Weights of a small GPT-style language model, trained from scratch on English Wikipedia.
Size: 14 layers, width 160, MLP 448 SwiGLU, 5.19M parameters.
Architecture: RMSNorm before each block, rotary positions, biases on query, key and value, tied embeddings.
MLP neurons of a small language model. Each row is named by its layer, matrix (down: output weights) and neuron, and shows model dimensions 0-95. Each number is 128 + 24 x the weight over its row's rms, rounded and kept within 0 to 255. A neuron's up and down rows have the sign that makes its largest values positive.
Before each neuron's rows, "fires before" lists the tokens most often just after its 100 highest values on Wikipedia text that the model never trained on.

fires before: ",", ".", " million", "0", "4"
L10.down12 [124 160 132 116 149 162 159 110 127 131 138 104  92 170 122 160 102 154 122  59 176 108 105 132 116 130 110  82 139 130 121 105 137 125 168 156  92 133 133 150 145 122 153 157 125 116 138 115 150 136 138 134 112 126 101 103 118 102 133 139 123 146 108 136 119 125 162 128 125 100 143 166 143  93 152 153 138 156 146 104 205 129 111 144  68 138 129 171 168 204 154 168 137 168 107 131]

fires before: "0", "1", " to", "2", " from", " as"
L11.down133 [126 162 117 112 152 127 118 104  95 171 136  84  93 134 124 115 127 110 131 150  72 132 106 105 146 133 160  90 123 120 110 126 108 143 118 122 125 161 125 112 174 135 117 160  91 123 133 126 103 142 105 130 149  76 133 121 119 148  93 123 141  98 147 122 135  86  95 101 118 139 164 158 151  85 130 145 122 145 182 156 175 127 118 152 112 151  81 112 144 159 129 111 134 117 141 104]

fires before: ":", "-"
L8.down16 [150 162 167 118 125 153 141 148 135 130 120 128 100 129  60 141 140 140 114 170 154 135 120 115 150 144 149 160 118 101 143 137 164 136 157 123 132 168 126 126  98 103  93 106 176 127 109  87 139 132 153 134 101 155 123 102  91 131 133 145 146 144 131 130 111 115 123 130 114 116 129 112 113 118 120 101  96 148 154 125 154 137 178 139 130 117 119  91 124 161 149 144 105 128 164 153]

fires before: "\n", "\n\n", " to", "ne", " a"
L4.down6 [140 135 127 136 117 152  98 151 102 127 135 148 117 155 163  42 159 115 115 102 140 125 136 128 129 159 160 123 160 141 154 153 123 132 167 129 168 129 167 139 118 130  92  96 165 141 141 131  97 179 134 157 174  97  92 119 124 153 131 132 157 135 116 163 111 104 134 122 147  82 129 120 100 116  99 105 114 120 163 123 121 147 129 107 124  86 130 146 115 155 152 156 146 131 140 136]

fires before: "-"
L3.down359 [112  89 109 112 157 141 119 102 133 159 125 128 135 132 124 117 164 117 140 136  99 127  74 142 111  91 150 150 116  85  99 175 140 136 131 121 133 127 106 183 108 117  96 141 131 132  87 100 131  98 128 131 125  99 137  96 114 168 145 110 138 101 149 123 130  97 126 142 114 134 102 160 108 120 135 163  81 146 131 113 119 127 149 152 106 174 127 155 139  82 124 118 164 101  90 133]

fires before: "-", "\n"
L3.down40 [104 129 126 130 196 133 103 110 132 117  88  94  87 153  84 140 125  79 130 117 103 148 110 147 106 151 190 129 175 129 151 112 111 137 140 129 119 143 132  92 132 145 140 144 158 137 137 121 131 122 144 122 146  85  88 144 109 132 159 115 141 161 134 134 150 157 124 129 120  87 144 133  99 133 120 123  98 136  98 124 134 128 163 110 132 118 140 119 150  83 103 132 144 162 137 110]

fires before: ",", ")"
L9.down379 [138 154  88 118 122 100 136  90 128 159 127 111 160 160 146 139 142 138 143 123 107 168  97 114 173 132 100 101 127 123 116 135 123 154  93 169 119 114  99 149  73  94 124 127  89 119 113 118 121 103 161 151 192 141  99 150  74 173 121 137 150 138 107 134 123  95 148 117 150 139 120  99 141 172 107 169 118 108 145 139 129 128 174 121 165 105 170 128 160 141  75 124 131 108 115 142]

fires before: "′", "'", "″", "."
L11.down162 [107 150 128 107 130 113  74 154 131  96 124 149 144 162 154 155 127 124 139 164 135 132 123 143 149 148 102  79 139 208 133 106 119 101 140 162 141 140  96 157  79  90 145  94 112 109 140 118 135 143  94 140 141  51 140 112 139  86  70 144 180 124 125 144 139 117 162 141 147 119 104 121 116 127 139 168 118 141 127 113 146 130 120 100 115 124 140 152 113 142 139 106 108 126 109 104]

fires before: " |", ":", "act", ")", " /"
L9.down166 [159 108 121 117 132 132 173 123 132 105 119  91 141 146 182 104 170  86 136 131 126 122 163 141 126 160 108 155 146 124 130 154 145 123  95 146 142 127  78 151 136  96 139 120 133 126 120 129 120 177 114 119 120 140 157 144 131 114 177  97 145 112  98 125 146 119  90 138 109 132 122  95 133 164 152 120 134 127 134 149 175 121 128 124 105 103 109 132  64 103 152 108 124 123  79 157]

fires before: "-"
L10.down313 [116 132 125 102 147 122 127 102  95 109 150 133 110 125 151 154 117 116 169 162 129 113 113 109 116 125 161  90 136 121 167 179 167 154 100  87 108 183 146 150 123  91 137 102 108 165 118  94 112 102  93 150 110  99 162 126 167 159 120 137 158 118 159 152 108 173 106 122 131 116 123 124 129 143 109 149  64 143 110  87 128 115 119 144 133 117 161 136 126 157 145 125 107  56 119 130]

fires before: "-"
L4.down54 [129 107 159 140 118 177 132 135 154  68  90 123 102 147 134 117 146 153 160 167 112 146 125 129 123 101 136 140 106 140  96 175 114 176 113 157 132 109 149 157  89 133 117 145 175  94 114 151  93 163 119 101 163 142 117 142 177 140 124 125 108  87 135 120 157  89 133 111 128 140 114 122 136 105 121  80 128 115 155 135  84 105 131 122 149  98 168 147 136 126 139 128 150 108  90  96]

fires before: " |", ":", "ent"
L10.down407 [155 131 124 156  96 116 143 109 158 119 161 108 141 159 141 110 117 165 137 130 151 103 131  90  99 117  98 116 114 118 102 147 180 135  82 105 162 108  98 104 158 102 136 154 157 140 170 140  97 152 139  98 116 172 119 109  94 112  96 104 141 130 145 113  71 166  96 126 127 129 114  82 116 108 103 137 111  76 159 115 142 121 140 114 163 110 138 144  81 123 110 127 100 126 138 177]

fires before: "1", "7", "5", "8", "4"
L10.down47 [ 91 119 127 144 119 151 143 120 142 169 103 130 135 133 110 148 154 103 131 119 155 133 133 134 130 113 151  95 143 123  95  91  88 117 103 152 111 102 162  94 165 130 133 189 145 131 168 138 115  95 114 172 131 121  95 134 103 188 141 114 141  66 105 145 127 134 137 138 144 112 106 129 157 112 117 153 108 139 104 133 155 138 146 135 118  92 128 164 138 164 130 122 134  81  72 122]

fires before: "″", "′", "°", "11", " |"
L3.down363 [131 140 150 136 134 116 123 159 131 100 147 111 146 110 104 120 138 152 176 148 143 133 105 163 156 106 117 174 123 102 165 163 136 123 136 152 145 142 125 154 132 124 101 155 121 120 104 168 139 138 140 114 142 137 188 134 115 129  91 122 119 192 144 139 154 179 150 146 157 123 106  96  99 118 125 119 143 123 162 156 147 114  99 116 115 153 136  76 121 128 127 129 133 120 135 153]

fires before: "|", " |"
L8.down124 [169 164 154 151 106 103 180 157 136  93 125 103 128  93 114 112 120 153 149  95  65 132 113 151 126 147 152 149 101 135 150  83 143  81  85 135  85 143 134 113 121 139 154 136 147 110 155 115 107 107 120 147 141 154 119 118 116 146 131 125 132 119  99 139 107 102 125 145 120 132 109 108 112 151 122 156 147  78 107 101 162 102 121 101  99 164 115 100 143 145 147 103 129 157 127 123]

fires before: "-", " the", " to"
L4.down51 [154 122 119  93 120 136 125 102  88 160  94 102 112  81  93 158 107 104 161 155 109 156 134 121 108 114 110 133 170 127 172 142 111 173 138 100 145 128 133 141 132 145 151 144 160 122 138  92 176 105  97 121 124 158 131  94 141 129  94 119 152  97 132 158 119 119 136 141  75 141 122 167 142  86 125 148 109 158 138  83 112 145 137 151  97  88 118 133 135 158 106 140 148  96 118 147]

fires before: "–", " |", ":", ".", ","
L10.down341 [131 157 122  98 136 122 107 117 126 109 148 121 115 149 100  97 145 102 144 135 185 104 137 146 180 147 132  72 132 113 155 151 140 115 135 131 130 167 110 107 102 113 151 186 106 113  66 153 153  62 166 130 148 120 150 124 187  87 122  97 134 126 147 129 122  97  97 122 130 112 158 134 113 113 152 120 137 156 150 138 136 117 104 116 124 114 103 163 140  99 132 157 124 127  87 140]

fires before: ",", " he", " she", " the", " it"
L11.down155 [191 110 153 140 105 143 125 133 126  99 141 109 103 128 108 132  98 150 137 153  83 122 112 173 116 169 147 124 117 133 137 169 136 158 105 140 126 142 142 164 122  95 149 125 122 150 111 198 111 105 165 101 185 152 122 126 148 138 138 123  82 178 115 128 120 162 140 151 113 124 152 129  78 138 106 139 154 153 109 191 151 119 103 118 114  95 143 149 129 132 129 150  95 131 102 158]

fires before: "-", "\n", " Apps", ".", "/"
L4.down387 [122  94 141 116 110 168 132 119 124 153 133 139 124 140 178 108 173 135 139 131  90 145 133 140 127 137 142  95 138 178 123 150 119  76 124 158 132 108 134 115 118 112 129 157 129 155  91 124 126 130  95 155 151 167 131 138 125 137 113 120 133  67 115 112 155 128 157 147 118  96 104 136 151 114 144 109 160 114 134 130 128 121 115 151 162 119 116 121 102 103 113 135 153 116  82 107]

fires before: ","
L8.down29 [176 149 124 154 175 127 149 117  98 125 150 104 134 168 152  92 108 169 123 115 158 151 141 141 104 154 115 144 142 111 148 124 153 161 127 111 103 186 147 141 107 109 116 100 112  81  90 114  96 129 144 109 148  92  88 142 105 129 114 125 127 139 126 105 131 166 153 141 160 104  97 152  65 165 113 142 153 104  99 132 129 137 124  91 116 155 126 157 121 151  90 104 141 130 142 113]

fires before: "\n", "\n\n"
L3.down3 [ 85 132 157 116 175 113 121 109 140 122 131 114 133 119 145 121 124 120 127 106 144  94 143 131 140 153 121 134 129 170 147 131 139 130 140 119 128  96 171 134 146 163  93 144 149 151  95 146 153 132 138 125 146  79  92  90 132  98 179 141 125 124 106 136 187 174 131 105  96 133 111 138 135 145 109 140  97 148 123 124 111 163 112 174 125  89 150 113 133 141 120 160  99  86 115 103]

fires before: "1", "6", "0", "3", "2", "7"
L11.down98 [117 152  90  86 109 124 143 137 141 142 151 123 119 148 151 127 114 132 126 114 111 107 130 136 136  96  84 116 162 150 117 131 141  92 154 138 135 150 139 115  93 133  85 160 138  99 114  98 121 100 127 136 122  88 117 104 155 137 109 113 140 133 116 164 174  94  93  58 121 145 137 124 143 137 120 105 137 154 154 155 159 124 137 136 104 119 124 102 130 133 125 132 160 189 137 107]

fires before: "n", "in", "ang", "an", "-", "2"
L11.down42 [116 157 141 134 133 102 129  74 132 120 124 176 160 146 134 159 118 124  96 112 126 121 165 151 135 110 178 105 128 167 134  90 114 123 123 143 118  64 144  99 131 159 130 173  84 147 134 138 155 121 109 147 129 133 143 118 110 134 107 133 119 132  90 118 138 111 123  90 129 120 136  59  70 123 103 127  98 148 111 121 166  99 176 124 129 148 115 165 161 107 118 116 133 165 121 131]

fires before: "=", "-", "Career"
L6.down37 [160 136 124 135 131 170 111 104 168 145 128  99 107 143 130 141 129 121 110 164 118 106 107 175 129 137  70 149  95 150 126 115 158 138 119 158 132  93 118 163 108 170 125  93 129 139  99 144 118  99 151 115 103  83 121 147 179 153  99 106 112 115 170 123 124 162 104 183 102 107 111 105 151 119 126 142 161 117 134 146  96 123 172 144 174 119 124 149 135 109  79 129 125 125 146  84]

fires before: "-"
L3.down127 [ 94 147 128 151 132 125 119  78 120 138 152 110 119 126 108 112  86 119 127 127 110 136 133 120 130 119 122 135 146 109 122 100 156 144  91 148  92 125 144  89 196 121 104 179 143 123 100 118 120 129 143 125 160 106 131 166 137 147 134 165 117 147 163 122 131 145 154 111  92 139 136 189 110 145  76 152 149 103  98 159 140 178 142 123 129 110 115 138 131 115  86  91 111 137  92  84]

fires before: "on", "ti", "ons", "ona", "ning", "por"
L9.down236 [153 140 150 148 142 149 141 161 141 137  78 118 133 115 124 164 121  99 136 183 126 125 145 124 109 142 113  90 107 152 130 164 114 155 110 108 114 137 109  99 128 116  93 118  75 114 114 139 142  99 100 120 147 108 116 123 121 124 106 110 125 150 152 162 149 166 161 136 130 137 139 123 162 109  71  89 154  94 121  87 122 145 143  99 126 159 125  95 132 157 128 170 119 139 128 131]

fires before: "="
L6.down348 [117 136 132 122 135 143 136 132 118 143 120 166 106 130 114 168 152 132 119 113 133 138 158 147  74 128 151 149 140 136 152 155 105  89 122 143  93 183 125 119 160 139 127  80 183 109 154 144  80 110 146 158 115 102 162 102 110 121 120 146  88  89 106 106 158 125 148 111 149 116 116 131 135 156 110 188  89 186 125 125 139 118 106 151 133 165 138  98  97  94 141  90 135  96 165 126]

fires before: "=", "\n\n"
L4.down114 [145 129 141 130 160 108  95  98  94 108 114 181 140 157 131 123  97 152 130 106 204 133 115  99  99  92 102 148 173 152 102 119  99 157 158 121 141 137 148 150  89 131 136 133 131 115 127 125 120 170 139 137 145 141 147 132 127  94 116 101 145 140 117 113 133 137  88 124 140 131 126 144 120 140  80  98 125 107 172 124 137 144 135 119  96 108 108 138  79 115 176 195 128 115 114 166]

fires before: "=", "\n\n", " \"", "\n"
L6.down85 [123 124 163 137 107 120 123 134 107 144 119 128 115 107  89 133 135  95 158 148 157 138 129  99 151 169 136 191 123 144 153 185  96 114 142 166 151 161 163 141 110 103 119 135  89 115 104 101 107 165 114 118 118 151 177 127  68 127 118  96 181 147 132  82 109 127 112 117 141 158 105 139 129 156 117 115 141 141 119 148 115 109 105 137 111 131 121 128 125 126 135 131 112 100 128 173]

fires before: "\n\n", " The", " In"
L8.down354 [122 143  98 127 114 153 147 145 156 163 148  81 113 118 127 116 118 115 111 111 104 172 129  69  96  90 142  94 110 139 154 137  97 135 152 161 136 140 146 124 123 172 108  97 111 169 132 110  91 161 113 146 125 173 111 128 134 133 106 147 112 131 147 107 160 116 103 139 180 122 165 147 136 132 165 139  92 146 106 123 102 127 139 106  97 191 105 152 170 139 157 167 119  78 140 121]

fires before: " |", ".", " in", " to", ","
L11.down357 [146 150  97 116 154 149 132 135 117 121 101  98 148 157 114 139 146 134 121 119 140 109 134 103 127 115 147  82 140 144 155 119 155 103 124 103 163 107  99 116 115 114 106 114 134 131 132 201 111 151 130 153 117 127 129 117 135 163  99 101 120 119 132  57 111 150 142 128 144 163 158 152 141 100 148  72  98 117 119 151 109  90 157 121 155 114 131 105 123 110 101 147 141 133 115 107]

fires before: " |", "°"
L3.down427 [141 139 123 118 107  93 138 130 138  84 125 111 141  85 120 145 136 125 173 102 100 124 168 105 132 145 113 153 133 121 124 123 150 146 117 163 133  86  84 109 125 157 155 117  88 105 108 154 150  67 154 144 152 138 119 118 134 105 126 105 130 106  94 116 122 103 101 134 137 143 107 129 121  99 142  92 125 117 100 159  98 167 159 112 132 151 151 101 121 101 123  84 119 109 155 153]

fires before: "=", " a", " the"
L4.down415 [102 136 122 146 161 149 149 105 113 105  89 155 158  92 166 150  85 148 137 135 100 107 111 115 114 123 144 112 140 147  90 129 136 124 178 131 109 173 108 112 104 133 171  98 155 136 115 137  95  86 141 117 128  77 150 131  81 147  87 138 110 100 159 135 122 117  82 144 146 123 119 136 137 109 146 195 154 113  83 136 124 102 145 136 132 132 137 140 108 126  97 107 116 138 129 111]

fires before: ".", "″", " |", "ta"
L11.down212 [ 69  97 102 114 141 150 101 101 136 109 133 125 119 127 106 130 131 172 135 132 155 168 162 114 120 132 127 127 127 118 113 125 112 175 122 178  94 129 101 121 125 141  76 170  65 127 104 153 155 110 134 146 117 103 135 115 133 103 121 177 118 122 118 119 174 109 113 119 148 111 123 110 125 163  97 134 125 102 176 122 159 137  99  85  97 110 110  89 110 166 144  86 149 117 175 125]

fires before: "0", "8", "6", "1"
L11.down45 [124 128 141 113  92 143 117  85 156 117  80 136 146 130 159 139 107 140 124 125 139 112 121 126 109  81 112 134 130  85  67 110 108 137 142 140 127 114 117 139 178  94 141 153 123 123 148 136 118 130 148 126 146 142  87 135 137 126  97  99 116 107 115 175 155 146  89 144 147 100  84 183 149 112 117 126 104 130 147 115 174 119 134 144 122 152 107 124 143 138  92 125 141 135 118  69]

fires before: "="
L4.down284 [150 149 130  98 101 143 131 120 102 166 114 144 150 131  97 163 137 162 133 159 118 140 136  93 104 115 116 121  69 170 126 131  73 151 122  88 111 128 147 127 184 129 134 137 172 132 122 129 132 148 115 144  94 160 122  82 164 127 111 119 159 140  85 109 116  77  88 111 114 125 155 151 162 140 118 101 103 106 135 139 119  96 151 151 129 114 181 143 106 136 112 115 129 112 138 124]

fires before: "-", "\n"
L6.down16 [161 163 131 119 163 107 136 168 123 129 121 121  97  85 140 119 161 136  91 154 125  65 146 133 193 155 154 101 139 108 165 111 114 136 112 123 156 139 128 143 101  73  98 155 136 115  89 113 175 142 103 104  89 120 122 134  95 145 144 102 102 154 144 141 151 132 144 171 126 148 102 113 147 134 121 143 151 155 127 146 107 133 152 127 136 129 141 137 105 110 121 126 171 159 104 128]

fires before: ":", "d", "s", " the"
L6.down309 [118 113  93  97 114 120 113 142 138 131 140 106 137 125 146 122 130 174 133 115 110 124 107 132 111 128 145 108  89 115 124 127  94  76  96 126 114 107 147 121 144 186  99  92 121 126 165 128 126 102  93 162 122  79 140 137 103 117 127 140  89 100  85 124  97 164 155 102 115 158 146 142 144 111 144 140 126 124 123 171 160 109  86 168 105 145 100  90  86 172 129 104 135  91 127 125]

fires before: "=", " |", " \""
L6.down55 [106 142  96 129 128 129  99 136  91 156 137 113 127  95  77 129  90 130 179 108 117 157 136 130  73 127 105 122 141 128 115 154 121 120 140 140  98 136 117 141 115 153 166 160 117 132 106 129 119 145  90 101 121 153 124 140 157 126 125 114 149 127 125 113 104 100 100  81 117 128 173 133 158 103 107 117 157  96 170 122 124 110 134 103  77 125 147 127 166  70 151 100 130 165 106 113]

fires before: ":", " |"
L8.down339 [138 145 131  96 124 131 115 131 147 129  88 164 153 155 138 125 120 134 145 104  81 159 168 134 108 167 175  98 127 127 137 142 147 163 118 142 100 102 159 110 159 159 100 153 112 154 121 156 115 162  84 157 132 133 145 126 137 143 177 130 102 123 131 153 114 101 100 134 108 153  99  98 127 113 108  79 154  87 124  77  83 167 122 135 122 123  94 107 134 150 151 128 114 187 118 181]

fires before: "-", "\n", ".", " for", ":", ","
L3.down269 [110 108 144 125 107 168 144  92 138 130 108 137 131 136  77 134 123 179 149 122  86 110 128 127 140 127 142 135 137 116  88 108 116 156 132 102 115 157 141 105 128 136 162 167 157 145 111 142 145 147 156 111 163 154 141  66 119 114 150  93 122 118  96 140 146 128 148 106 116 155 160 161 123 138 141 165 106 134 139 134 113  90 158 143 159 175 140 164 147 142 125 153 142 143 131 119]

fires before: "\n", " —", "  ", "\n\n"
L9.down359 [ 89 159 139 108 153 138 126 104 126 153 189 142 172 107 122 141 121 152 120 150  81 141 128 106 120 163 117 131 140 148 116 141 124 101 157 155 136 173 184 118  99 158 147 129 142  98 121 111 158 158 146 112 143 150 101 120 134 115  90  99 144 144 175 134 128 142 120 128 149 132 158 158 129 139 117 175 148 196 151 128 106 157 143 175 127 131 173 106 145 148 155 116  99 165 151 118]

fires before: "-", "|"
L6.down70 [128 140  58 113  90 165 118 120 128 135 163 180 132 121 132 104 135 155  96 100 162 141 125 138 119 113 129 129 139 131 129 153 100 104 144 129  91 144 126 142  90  84 107 124 172 148 112 139 107 137 104  96 134  87 165 154 117 123 116 139 111  59 124 130 126  96  93 186 143 138  86 120 111 148 135 116 133 147 124 118 128 144 142 137 140 116 128 163 136 135  86 121 145 144 151 132]

fires before: " the", " which", "at"
L6.down328 [121 136 115 125 127  68 139  76 124 141 119 124 147 140  71 114 116 169 143 117 171 129 173 133 143 108 164  96  92 122 134 152 132 123 126 134 130 130 122  96 163 161 133 143  95 144 153 138 149 110 152  95 138 116 150 112 149  75 134 131 101 166 101 147 114 153 165 127 136 117 137 128 149 124 132 167 124 147 126 124 132 134 133 125 129 127 140 127 134 115 189  61  87 137 137 105]

fires before: "=", "″"
L6.down369 [148 133  97 135 124 138 182 133  77 134 137 120 124 127 103  98 100 138  93 169 135 158 126 114 130  98 151 169  88 155 106 131 170 118 113 112 169 131 130 139 150 132 139 161 149 111  98 123 163 139 133 148 146 125 111 156 105  89 123 129 152 147 171 115 131 114 163 142 151 136 118 187 119  90 157 134 100 154 125 112 175  98 107 148 142 120 116 123 131 173 110 114 140 139 152  80]

fires before: " |", "on"
L9.down220 [137 108 162 197 115 144 101 128 122 106 117 139 129 112 133  91 126 166 147 189  56 132 108 134 126 108 142 124  78  88 156 157 132 111 155  98 107 168 149  98 128 111 131 115  91 134 138  80 104 100 133 135 136 121 105 150 145  99 131  85 121 134 141 129 148 141 133  80 146 113 109 109 140 165  98  98 131 137 150 112  93 120  95 152 115 110 128 134 162 134 165 122  82 100 106 134]

fires before: " |", "\n", "m"
L8.down265 [ 82 131 120 125  71 132 129 132 127 151 143 135 131 121 144 124 123 149 109 128 110 134 119  72 156 122 102 143 138 126 173 104 106 118  83 154 117 131 133 134  94 118  85  92 107 119 140  85 126  99  98 130 106 151 109 162 136 127 127 110 127 137 139 125  97 127 131  79 135 107 145 136 164 101 168 162 120  95 176  88  84 120 152 142 149 111 125 124 176 114 138 139 121  93 155  91]

fires before: "-", "\n"
L4.down29 [132 180 130 147 156 121 131 169 151 114 159 128 115 172 125 146 113 139 112 143 129 106 163 178 157 116 115 107 118 123 149 156 146 156 130 153 157 138 142 144  93 118 106 119 154  94 165 154 154 112 135 135 144 107 143 153 110 173 134 146 170 100 133 115 116 148 107 141 143 108 135 157  89 150 116 176 137 138 134 152 121 121 182 105 111 127 160 168 158  93 106  98 123 124 130 149]

fires before: ".", ")"
L11.down115 [121 118 119 123 103 147 122 111 105 120 144 108 137 155 112  83 128 119 151 158 131 147 146 104 132 108 152 129 104 164 117 126 125 128 116 115  99 139 129 124  85  85 160 100 111 133 141  71 129 114 141 119 147 122 155 132 112 138  93  98 117 178 130 139  98 155 175 120 117  64  91 122 125 142 163 171 140  94 109 137 125 144 134 175 115 134 110 119 140 139 119  99 185 123 144  94]

fires before: " |", "\n", " 6", ","
L8.down366 [107  86 113 122  97 161 117  95 122 132 113 111 140  95 131 119 163 109 120 176  89 100 145  90 113  93 142 164 140 178 138 111 147 136  78 153 121 130 172  95  96  86 144 109 141 139 148 155  91 141 116 153 155 201 115 130 130 117 130 109 164  94 113  92 149  92 102 118 151 125 132 100 138 140 130 115 176 133 120 153 125 159 144 117 147 132 138 112 104 159 108 159 161 156 107 110]

fires before: "\n", "\n\n"
L3.down224 [112 129 142 107 118 114 129 155 115 125 112 134 154 117 147 122 130 109 119 133 109 107  81 123 161 145 115 151 174  98 156 161 141 109 156 158 141 121 157 143 157 121 123 115 129 140  92 118 157 127 118 116  88  83 144 129 139 155 137 140 120 150 144 112 182 124 107 140 160 135 118 103 229 154 118 148  89 137 135 144 138 111 168 161 112 159 170 121  87 133 135 156 127 155 135 149]

fires before: "=", "\n\n"
L4.down117 [152 135  76 122 181 118 153 161  96 116 105 102  91  99 136 120 161  96 110 112 129 138 137 147  67 125 148 126  61 120 126 143 135 143 140 143 110 129 113 126 136 125 135 114 106 141 105 103  88  90 118 140 113 155 119 151 133  68 120 143 123 148 154 146 135 115 106 149 172 121 105 178 106 123  94 143 145  90  98 139 143 135 140 140  91 166 105  94 137  99 166 126 144 118 102  82]

fires before: "-"
L6.down105 [129 150 147 102 182 146  99 113 154  89 123 166  79 154 106 110 119 139 115 123 106 156 123 122 205 119  94  80 121 125 113 123 149 119 144 106 107 145 157 143 109 118 181 111 136 143 147 148 151 124 146 126 119 106 130 112 122 141 112 119  96 103 124 128 153 144 116 162 166  98 156 194 111 151 141 141 118 153  84 105 151  97 108 131 130 112 146 156 137 127 115 100 103 131 162 112]

fires before: "-"
L11.down422 [130 157 135 140 106 116 119  96 125 132 112 137 119 109 179 107 128 118 106 139 136 136 115 124 107 108 152 105 110 158 100 141 112 119  85 137 132 140 115 127 133 159 169  88 142 164 145  83 158 149  91 131 113  95 126 112 144 115 146 132 129  97 117 120 113 150 115 143 120 146 123 128 118 124 146 121 135 133 150 142 144 192 184 119  93  84  99 161 159 107 160  80 170 138 138 155]

fires before: "-"
L3.down76 [ 89 107 139 122 105 124 121 114 161  84 119 123  86 148  93 106 125 149 123 130 132 121 148 127 132 122 125 172 116 145 129 101 138 105 110 138 106 124 160 149 122 148  94  75 154 144 140 140  79 120  86 134 135 110 108 146 134 154 137 116 130 100 127 137 159 132 146 157 113 131 125 111 114 123 108 154 177 114 102 155  70  96 126 103 109 141 102 128 140 169 136 132 178  82 146 146]

fires before: "-", "=", " Prime", "Career"
L3.down237 [108 121 116 119 180 154  91  94 196 134  95 135 120 140  97 113 115 171 105 173  69 117 140 143 110  87 119 133 142 140 158 123 147 200 147 110 155 162 154 122 120 138 108  69 146 171 110 129 137  87 121 122  93 144 170 127 145 132 104 152 119 125 145 116 132 103 133 118 107 113 110 115 131  96 108 148 144 113  93 109 138 106 176 129 144 107 153 119 147 164 111 153 101 104 146 142]

fires before: "-"
L4.down129 [115 142 180 136 139 152 124 127 166  75 126 118 125 147 105 129 161 124 120 119  84 135 124 138 112 135 132 139 106 128 158 123 179 169 109 155 100 145 134 147 132 110 107 110 187 134  84 132  80 137 118 122 127 144 105 108 143 147 117 163 117 122 126 118 130 154 129 134 115 166 136 145 158  95 101 121 166 165 136 126 128 120 114 176 127 128  77 106 153 158 103 151 114 116 150 129]

fires before: "  ", " −", " +", "\n"
L11.down64 [136 142 163 114 136 131 119 142 154 176 142 120  83 135 109 124 126 122 140 139 126  92 113 111 118 158  93 130  83 153 136 121  85 165 123 132 136 140 140  91 155 193 114 142 152 122  98 135 117 143 109 111  84 152 102  88 115 137 149 157 123 119  92 136 122 132 115 143 116 123 152 134 184 129 150 129 154 110 121  97 120 149 161  97 131 139 136 142 144 165  97  91  97 109 142 149]

fires before: " the"
L8.down252 [156 146 161 154 126 131 140 128 179 164 130 104 150 127  96 126 148 142 103 116 134 150 102 113 160 146 145  93 108  70 127 158 130 140 112 139  86  91 102  96 173  90 113 112 121 166 126 178 145  81 105 123 113 154 111 113 164 145 158 152 124 148 105 118 176 134 170 116 106  86 138 160 134 135 159 132 175 165 127 141 129 116 127 122 110 143  95 138 120 127 130 126 120 136 102  80]